Weights of a small GPT-style language model, trained from scratch on English Wikipedia: a variant of Muon for these matrices.
MLP neurons of a small language model. Each row is named by its layer, matrix (up: input weights) and neuron, and shows model dimensions 64-127. Each number is 128 + 24 x the weight over its row's rms, rounded and kept within 0 to 255.
A block is one neuron, or neurons of one layer that tend to fire together. After each block is what it responds to, as a language model described it from the Wikipedia text at the highest values.

L4.up229 [120  83 132 106 126 150 133 128 100 141 131 128 129 138  85 120 143 152 165 142 143 140  78 101 100 102 113 143 142 145 144 165 145 124 190  93 127 146 112 118 100 127 124 173 158 143 102 147 166 136 101 149 113 127 149  89 110 127 163 105  46 118 144 138]
Responds to: Year digits after "in"

L6.up290 [118 111 146 163 169 122 140 123 148 138 123 147 166 101 140 127 108 131 139 132  88 103 114 156 132 112 114 124  67 132 117 143 138 128  72 140 115 123  91 120 113 138 134 184 136 122 127 139 139 138 112 113 150  83 124 149  82 157 180 136 127 110 124 142]
L6.up385 [145 107 115 119 158 145  84 110 116 152 153 127 136 102 147 122  95 105 118 112 134 138 118 136 178 141 136 150  74  94 140 121 132 108 101 129 130 127 135 112 119  83 160 110 112 150 124 118  94 101 148 147 107 127 101 158 116 174 116  90 109  95 105 133]
L6.up602 [175 115 141 174 128  98 108 123 166 141 121 117 129 122 122 105 157 101 109 103 133 127 141 111 136 144 124 135 134 133  71 136 114 131 101 134 115 100 120 125 123 123 106 102 139 136 120 165 159  75  63 142 130 161 105 154 154 145 135 138 142 112 140 119]
L6.up726 [117  91 127 144 108 110 101 164 138 146 142 124 108 121 158 114 157 130 140 150 131 111 113 142  98 143  99 135 160 134 145 117 116 143 151 107  82 136 108  86 127 124 140 108 105 125 159 139 137 144 151 153 148 118 104 157 153 134 117 101 128 118 136 155]
Responds to: Comma after introductory phrase

L6.up184 [143 121 124 120 122 128 132 107  86  85 128 109 106 135 169 140 100 118 118 131 129 128 153 148 130 143  86 138 150 121 141 135 126 107 118 123 128 124 162 157 159 157 124 111 121 117  95 136 135 128 114 148  77 118 146 145 159 109 126 176 132 124 103 146]
L6.up380 [124 122 126 149 153 120 161 155 173 132 120 138 119 132 153 131 141 123 147 102 196 122 119 112 119 132 156 119  85 118  97  98 129 117  95 134 151  86 115 143 141 141  82 144 140 129  97 141 137 149 112 121 106 140 152 147  83 142  92 160 110 132 157 168]
L6.up481 [113 111 181  84 139 131 151 137 126 114  91 122 101 140 136 148 138 107 109 142 132 109  96 108 165 136 129  88 117 121 161 118 137 154 151 114 118 169 138  97 104 143 111 152 108 134 140 137 156 191 126 138 109 135 169 128 156  81 147 146 129 127 139 120]
L6.up576 [154  88 162  86 116 142 190 105 114 130 145  90 121 104  92 134 131 132 134 132 149 120  78 112 102 142 174 113 159 123 156 146 106 153 134 126 108 137 106 174 160 149 107 114 133 106 138 100 101 156 152  98 158 112 156 131 133 129 125 172 139 124  97 126]
Responds to: Post-year range separators

L6.up74 [ 63 122  94 106  80  68 125 116 156 124 133 123 105 171 122 157 130 131 143 164 120 103 121 135 158 114 107 154 112 141 120 168 109 130 119 168 108 144 132 127 116  92 137 166 122 106 119  90 161 117 165 108 115 134 126 122  98 127 157 107 132  77 162 147]
L6.up512 [114 125 140 113 133  94 137 109 147 120 156 128 119 187 141 104 103  88 131 151 145 140 139 113 171 137  84 158 155 141  63 106 112 177 108 140 194 188 133 129  93  99 128 137 125 178 120  65 156 126 118 149 129 122 109 172 126 100  86 115 109 126 137 132]
L6.up525 [109  96 130 145 164  85 122 116 139 117 127 100 155 167 138 149 130 140 171 116 129 145 125 121 140 124  99 140 109 167 113 167 130 100 114 103 136 157 139 101 126 112 108 151 140 166 166 167 189 110 156 103 107 110 152 131 134 112 127 121 144 179 132 104]
L6.up641 [102 135 145 127 116 131 119 135 139 159 108 134 141 163 104 104 139 112 148 147 171 106 133 182 146 131 130 140 117 138 131 155 109 139 113 130  98 125 107 130 113 101 150 139 166 127 131 116  97 133 119  69 144 142  99 126  91 131 132 101 134  85 129 124]
Responds to: Year decade digit

L5.up192 [115 115 136 111 144 189 139 147 167 157 118 136 136 150 113 133 163 105 121 121 132 133 117 105 129 183  90 122 103  95 131 100 129 109 123 117 116 140  97  96  93 114 135 132 134 115 124 116  96 109 147 129 151 146 115  93 150 166 112 113 124 100 131 125]
L5.up250 [114 172 174 153 124 132 113 159  82 153 116 145 136 153 117 111 113 110 124 146 121 112 140 131 157 109 104 160 140 102 150 105 135 112 135 123  92 162 116 112 127 114 115 104  90 106  98 118 125 121  97 110 154 117 140 127 117 153 137  83 131 153 137 118]
L5.up320 [152 113 142 136 118 136 166 156  88 148  98  49 112 101 128 101 166 141 109 105 119 137 170  98 106 153 177 111 145 126 106 139  94 135 147 118 127 143 146 120 123 131 127 131 106 124  89 128 118 136 167 100 137 147 134 136 117 183 163 105 140 161 148 126]
L5.up355 [125  96  92 124 102 147 138 138 140 164 121 105 132  98 132 117 132 161 114 124 171 114 151 144 174 164 135  97 112  99 134 117 145 111 119 163 101 116 132 130 143 122  91 118 151 100 132  95  96 124 140  93 107 150 129 129 126 119 107 104  98 180 146 132]
L5.up361 [124 110 148 131 101 109 122 106  84  96 148  97 103 139 143 108 140 151 119 114 175 157 102 150 116 125 158 120 138  69 161 129 141 139 138 150 132 126 108  87  99 128  80 128 145 104 125 122 128 121 145 177 117 164 139 149  93 105  97 112  88 121 119 102]
L5.up377 [146 164 166 112 122 174 166 155 102 135  61  92  92 135 164 111 104 189 140 145 138 183 108 122  90 147 147 130 125 111 154  93 134 120 135 137 143 136 145 132 146 154 167 149 156 144 134 140 139 126 131  71 121 137 147 128 147  98  88 151 156 136 131 134]
L5.up398 [ 95 101 156 117 135 149 121 161 142  83 140 152 121 178 149 126 173 132 132 113 137 103  99 101  71 139  98 128 128 123 153 109 135 151 180 119 101 175  62 142 127 145 113 117 141 145 108 114 135 148 190 135 121 153 134 110 149 110 164  88  87 127 118 155]
L5.up454 [110 145 153 139 124 148 137 116 134 168 133  92 123 113 104 136  72 143 145  99 127 146 125 128 132 163 125 114 106 130 159 163 149 131 152 117 128 184 160 152 130 111 179  93 156 108 131 136 155 162 163 118 103 164 105 110  74 121  90 119 128 155 104 131]
L5.up466 [123  69 153 127 144 170 100 162 168 122  94 125 150 146 154 108 140 126 162 107  98  86 110 131 137 112  87 143 131 135  90 140 123 139 153  97  91 173 105 134 154 120 143 106 114 103 150 181 113 109 126 166 170 142 119 120 106 135 140 122 147 134 135 152]
L5.up478 [109 115 151 163  94 146 138 124 126 165 127 114 129 125 133 144 154 123 133  82 141 142 104 185 127 121 146 141 100  82 126  83 120  99 143  97 123 121 117 143 130 114  99 128 123 116 153 123 139 120 147 148 161 199 130  95 149 143 160 119 119 146 142 127]
L5.up549 [130 127 120 133 117 123 127 144 152 129 108 115 123  83 165 140 140 130 107 133 118 126 100 139 155 126 140 108 110 157 141  71 125 122 128 129  76 113 131  93 146 149 167 177 167 154 153 125 159 146 158 107 127  99  90 153 118 109  99 133 125 142 151 138]
L5.up551 [117 112 132 118 146 162 124 126 123 100 100  90 166 139 155 129 149 142 123 138 129 120 120 129 119 138 130 115 119  90 119 102 113  78 106  93 112 122 133 126  89 142  98 150 159 107 105 126 150 106 161 121 129 115  86 119 160 173 135 136 138 154 103 121]
L5.up590 [103  91 130 136 152 107 131 172  68 132 126 131  94 142 169 137 121  99 137 128 125 151 113 137 152 132 148  87 127 117 117 128  96 119 132 147 125 131  83 124 125 169 155 147 136 135 151 139 145 164 144 124 137 125 157 106 117 150 154 174 125 143 142 135]
L5.up757 [120 129  90 150 112 144  73 136 115 164  90  93 132 127 136 116 136 121 128 144 134 153  87 113 150 136 172 119  99 104 109 117 113 146 118 136 107 107 130 122 116 118 129 163 136 128 156 141 147 138 133 163  97 114 127 105  94 137 173 114 114 113 133 131]
L5.up764 [ 97  89 118 157 143 141 121 153  94 163 142 160 143 114  98 132  89 111 130 110  80 147 127 148 125 139 152 121 134  84 136 120 164 155 145 142 121 116 127 115 174  98 103 125 117 115 144 104 131 104 144  92 154 141  82 120 122 127 105 130 182  70 143 133]
L5.up767 [140 126 123 136 123 158 140 119 176 136 184 109  70 130 130 117 130 109 158 117 132 100 118 141 125 128 116 134 130 109 125 136 144 150 107 110 129  89  92 165  78 102  96 106 156  81 107 134 143 105 131 153  94  73  81 124 114 114 158 101 121  91 155 150]
Responds to: Punctuation before quotations

L5.up24 [ 98 125 147 137 143 156 151 159 113 137 137 114 139 162 159 109 113 215 116 152 117 117 114 144 131 100 153 176 157 140  75 158 120 131 149 142 107 113 148 111  90 192 168  93 136 146 125  75 143 126 116 110 130 149 159 124 109 143 106 144 108 172 121 106]
L5.up43 [121  39 132 116 123 139 114 138 125 113 146 150 142 144 119 191 117 179 120 128 127 148 103 176 141  95 147 131 115 127 153 178  88 109  78 110 140 134 125 153 121 158 192 115 117 101 144 113 138 127 134 120 125 101 122 120 134 137 148 108  57 141 110 110]
L5.up48 [108 132 139 101 103 141 166 122 117 105 132 121 155 124 182 129 132 183 127  88 133 120 103 118 150 133 127 116 183 137 181 124 141  87 137  76 111 153 148 128 115 133 135 146 122 118 126 136 142 121 141 188 108 110 138 141 126  91 109  92 112 100 150 144]
L5.up82 [ 98  89 153 129  88 170 156 145 119 154 114 185 114 152 135 128 110 118 151 113 139 125 104 121 145 121 152 129 156 156 131 123 133 179 113 145  91 144 117 121 142 137 152 115  70 124 113 134 115 165 116 146 139 103 104 125  96 136 143 133 112 120 147  96]
L5.up102 [136  66 116 112 154 128 134 154 141 131 100 129 138 153 137 150  98 165 145 119 132  96 155 119 108 123 128 151 127 137 114 166 126 155 145 140 184 171 109  65 147 132 149 145  72 105 156 112 109 146  85  97 149 137 163 134 122 136 149 129  59 149 147 135]
L5.up132 [100  91  98 119 114 151  71 152 137 151 111 139  82 116 110 133 120 117 148 132 137 161 118 160 152 145 146  95 192 177 143 147 109 150  93 129 136 120  97 104 118 155 117 114 136 159 108 100 141 125 120 136 178 185 114 127 101 105  94 103 118 114 109 132]
L5.up289 [123  99  91 127 110 141  96 175 154 129 131 144 176 140 133  89 124 165 104  80 164 119  79 133 140 111 100 149 137 140 103 131 133 165 160 118 134 154 123 120  78 115 178 130 160 128  96 100 133 133 117 158 128 147 109 121 128  92 118 102 153 132 107 132]
L5.up293 [174 135 143 116 150 145  98 139 115  96 122 143 145 131 150 156 134 107 154 149 118 154 123 150 107  97 116 136 133 123  92 166 138  95 157 141 128 156 113 182 136 111 145 140 187 107  75 127 157 139 118  81  74 117  89 128 132 102  85 141 125 133 134 166]
L5.up294 [134 110 123 110 128 142  77 162 128 121 138  92 173 132 142 132 106 124 133 111 126 133 124 135  70  96 135 158 121  97 108 152 100  94  83 113 134 144 116  98 111  97 123 126 154 125  81 133 130 139 150 149 137 128 150 114 148 143  81 122 107 135 114 160]
L5.up316 [107 159 130 133 139 133 172 121  92 103 128  99 105 158 119 184  93 172 147 132 120 127 150 158 105 157 125 152 144 135 148 141 117 116 119 150  73  94 149 144 125 121 153 146 147 130 107 147 140 143 127 132 170 191 135 109 154 135 119 108 150 120 122 157]
L5.up396 [129 118 105 140  99 103 170 169 106 136 124 130 141 149 135  54 123 170 113 158 136 145 112 113 132 181 119 144 150 134 125 149 126 133 115  98 113 110 132 126 153 141 140 132 115 129 138 122 127  98 143 123 158 116  87 151 159 112 112 139 125 173 147 109]
L5.up465 [125 115 144 125 131 101 150  86 102 107 150 116 130 171 136 163  76 117 165 115 131 128 102 117 135 142 112  82 133 178 157 147 141 131  98 135 114 169 103 100 107 139 170 132 124 107 148 133 146 141 115 168 142  88 126 117 119 112 109 145 132 167 152 125]
L5.up480 [131  97 112 114 132 107 112 136  78 126 105 114 119 171 117 119 127 108  84 135 116  78  94 115 101 115 135 146 145  93 136 169 144 127 139 121 107 130 192 146 147 101 124  97 147 113 144 134 136 110 156 178 138 160 115 140 140 102 159 105  87 137  74 151]
L5.up646 [120 117 124 142  64 115 181 176 153 152 122 105 132 131 157 100 116 157 108 148 146 122 132 119 136 165 118 164 115 155 156 125 110 110 145  64 103 142  95  91 126 155 155 165 114 122  93 113 136 125 141 163 143  97 160 167 132 131 163 124 102 110 129  95]
L5.up678 [118 107  58 133 170 121 124 117 132 123 124 114 136 171 157 134 130 103 134 118 129 101 131 109 151  85  87 104 117 147 101 171 132 179 112 135 147 157 164 156 116 110 134 143 153 117 159  93 135 147 164  90 118 141 131 164 161 141 132 101 117 134 132 134]
L5.up732 [131 113 141 104 129 168 111 101 152 121  96 146 154 173 192 165 132 172 108 106 151 131  88 162 158 168 180 116 121 133 165 102 130 145 120 124 145 184 131 144 120 130 141 139  76 141 117 105 104 119 149  93 112 124 121 141 125 124 130 135 129  96 129 137]
Responds to: Year middle digits

L5.up54 [ 89  90 129 132 104 121 118 117 156 133 158 158 145 153 134 129  96 123 111 181 130 103 116 164 123 102 119 125 137  86 112 107 106 163 119 138  89  93 177  99 159 120 116 125 169 169 149 127 165  81 140 152  64 131 129 117 165 172 120 114 122 158  90 151]
L5.up105 [137 113 144 117  93  97 135 128 184 108 147  89  89 130  84  76 120 119  96  81 138  97 121 140 178  97 113 108 140 113  89 141 124 175 122  95 161  89 150 150  76 131 128 150 119 139 134 124 116 110 154 155  98 143 139 102 120 108 130 152 121 133 125 127]
L5.up127 [109 111 148 119  81 127 124  99 138  92 137 124  91 153 161 107 103 170 115 109 117 139 111 109 136 109 120 113 110 137 125 144 137 142 117 100 109 103 132 116 143  85 170 174  80 167 151  87 158 137 142 106 129 135 112 135 147 130 172 117 116 150 146 102]
L5.up169 [125 112 133  80 114 149 101 126 158 168  75 149 140 172 153 144 118 137 119 129 140 102 102 125 141  75 161 153 115 122 117 130 110  97 152 122 100 132 157 143  95  96  97 110 104 184 136 153 147 142 151  87 133 158 160 118 123  99 145  99 143 115 122 142]
L5.up215 [101 107 137  76 139  97 138 128 126 123  87 173  72  96 130 107 136 195 123 134 146 137 148 140 131 140 167 154 102 129 130 154 121 110 129 151 100 136 123 140  99  92  73 120 107  99 141 142 135  97 113 169 109 144 163 119 175 139  97  91 144 146 136 127]
L5.up284 [105  97 118 159 124 105 142 105 148 106 101 105 167 118 160 142  87 155 105 151 130 105 155  99 114 158 118 142 146 151 157 155 137 128 145 144 125 131  91 160 137 131  97 105  86 101  71 139 140 117 137 123 131 122 121 159 138  97 100 124 133 121  93 144]
L5.up403 [104 131 135 134 137  90 129 119 159 117  97  89 126 133 115 148  97 146 110 149 155 139 125 133 139  94 145 119 126 115 108 153 110 135 142 128 124 127 131  77 129  98 127 172 166 151 176  89 140 127 115 137 118 141 130 135 148 116 103 142 134 133 146 113]
L5.up415 [136 179 155  98 121 126 138 130 146 123 115 179 126 157 127 135 117 135  96  64 113 100  88 117 138 155 149 110 102 116 135 126  79 153 118 111 144 145 147 108 151 103 129 135  91 161 141 187  92 161 142 130 145  81 122 103 130 125 124 125  98 117  80 180]
L5.up431 [ 93 130  86 132 115 134 103 169 107 138 115 146 137 114 147 170 143 136 133 116 103 134 129 125 142  72 153  94 126 127 107 130 118 157 141 121 120 102 148 101 133 133 121 122 132 140 116 104 120 133 110  89 164 122 136 108 142 139 172 155 138 157  99 143]
L5.up458 [133 153 100 103 117 135 132 153 105 123 159 108 131 141 152 174 134 128 100 134 136 114 152 130 165 133 104 133 124 123 129 125  84 126 138 138  93 133 150 138 103 137 121 153 149 140 104 141 113  85 195 164 116 128 184  92  88 132 143  73 100 143 120 118]
L5.up547 [108 106 163  83 102 122 141 146 145  89  97 113 168 119 134 119  70 181 104 119 151 137 134 134  88 112 164 107 126 112 120 123 121 146 122 128 151 158 166  98 103 177 140 143 132 132 182 168 107 116 158  95 165 157 170 112 135  80 102  97 151 139 176 152]
L5.up588 [140 107 107  88 112 109 165 157 116 115 143 130 153 133 131 134 122 153 119  99 158 129 141 128 135 129 141 155 161 150 103 124 150 137 107 125 163 117 178 122 126 111 105 125 139 160  73 112 130 133 138 131 140 169 109  94 147 106 128 145 121 134 121 100]
L5.up594 [118 109 131 129 109 108 129 142 142 115 120 161 155 169 130 117  98 127 111 105 154 131 126 128 154 102 144 133 154 117 150 140 109 113 139 116 141  92 121 110 148  91 131 138 134 161 114 141  84 147 109  77  97 154 112 122 152 103 154 150 116 116 106 135]
L5.up640 [130  88  74 142 101 129 151 118 144 118 111 143 106 157 126 158 123 144 122 132 131 153 114 125 196  92 123 133 136 115 100 145 112  88  88 169 107 108 155 131  71 102 130 172 155 132 123  94 113 116 160 129 133 178 114 144 131 137 120 125 143 137  97 142]
L5.up663 [109 102  97 113 137 104 147 140 113 165 147 134 135 129 107 104 134 156 146 116 135 163  96 150 157 165 105 114 100 134 115 124 117 187 130 161 113 138 143 117 108 142 151 150 171 147 126 142 100 138 132 120 109 123 165  70 130 155 115 113 152 169  98 132]
L5.up729 [155 140 108 142 116 125  94 170 147 174 162 126 163 119 186 151 145 140 139  88 175 129  84 114 125 128 114 116 146 108 109 155  90 153 130 122  91 110 133 115 137 133 141 105 103 105 127 140 116  88  95 175 130 119 148 114 125 124 137  85 143 141 114 103]
Responds to: Day numbers in dates

L6.up202 [123 103 134 110 101  89  98  87 154 133  72 142 116 143 142  99 113 150 116 113 176 132 153 156 153 116 113 126 131 116 109 127 108 139 145 108 159 127 118 167 139 118 151 133  90 126 169 138 142 153 170 144 137 130 120 170 136 143 163  73  64 124 138 131]
L6.up447 [142  75  90 119 151  96 181 157 154 128 155 110 121 156 160 123 161 128 112  97 138 104  95 114 177 116  93 142 114 100 110 108 115 117 104 134 138 117 128 121 124 132 126 120 143 134 105 149 173 120 120 132 116  97 159  95 173 168  97 125 144 151 117  95]
L6.up478 [ 93  86 104 156 153  93 129 133 143 152 117 121 141 147 125  99 125 135 146 146 127 157 153  86 165 127 169 147 175 145 115 142 154 143 132 134 145 123 123 113  90 130 140 155 123 189 120 150 130 114 122 134 152 100 125 104 110 141 131 128 156 131 168 102]
L6.up648 [167 160 133  81 102  97 173 129 129 137 133  93 152 136 113 106 142 184 114  84 121 127 135 125 122 128 129 163 120 136 121  98 112 120 111 133 103  99 114 147 180  97 118 145  87 171 107 148 188  92 133 165 115 148 150 112 135 181 115  94 134 153 124 122]
Responds to: Day-of-month digits in dates

L4.up414 [154  93 178 121 109 154 109 129 152 171 100 134 128 140 134 132 121 131 121 108  87 128 112 142 138 163  80 128 107 116 116 157 104 147 139 140 115  96 111  82 115 101 118  95 148  98 123 161  98 112 146 147 152 169 121 124 122 162 135  84 142 135 130 129]
Responds to: Clause-boundary commas

L4.up13 [112 147 128 105 112  97 137 137 106 154 141 143 109 129 137 108  84 130 149 129 120  94 103 114 178 119 105 116 112 140 131 148  92 173  85 150 103  85 136 181 107 123 144 154 108 149 127 133 173 116 142 155 166 119 142 158 138 159 107 146 132 139 104 121]
Responds to: Date digits in birth dates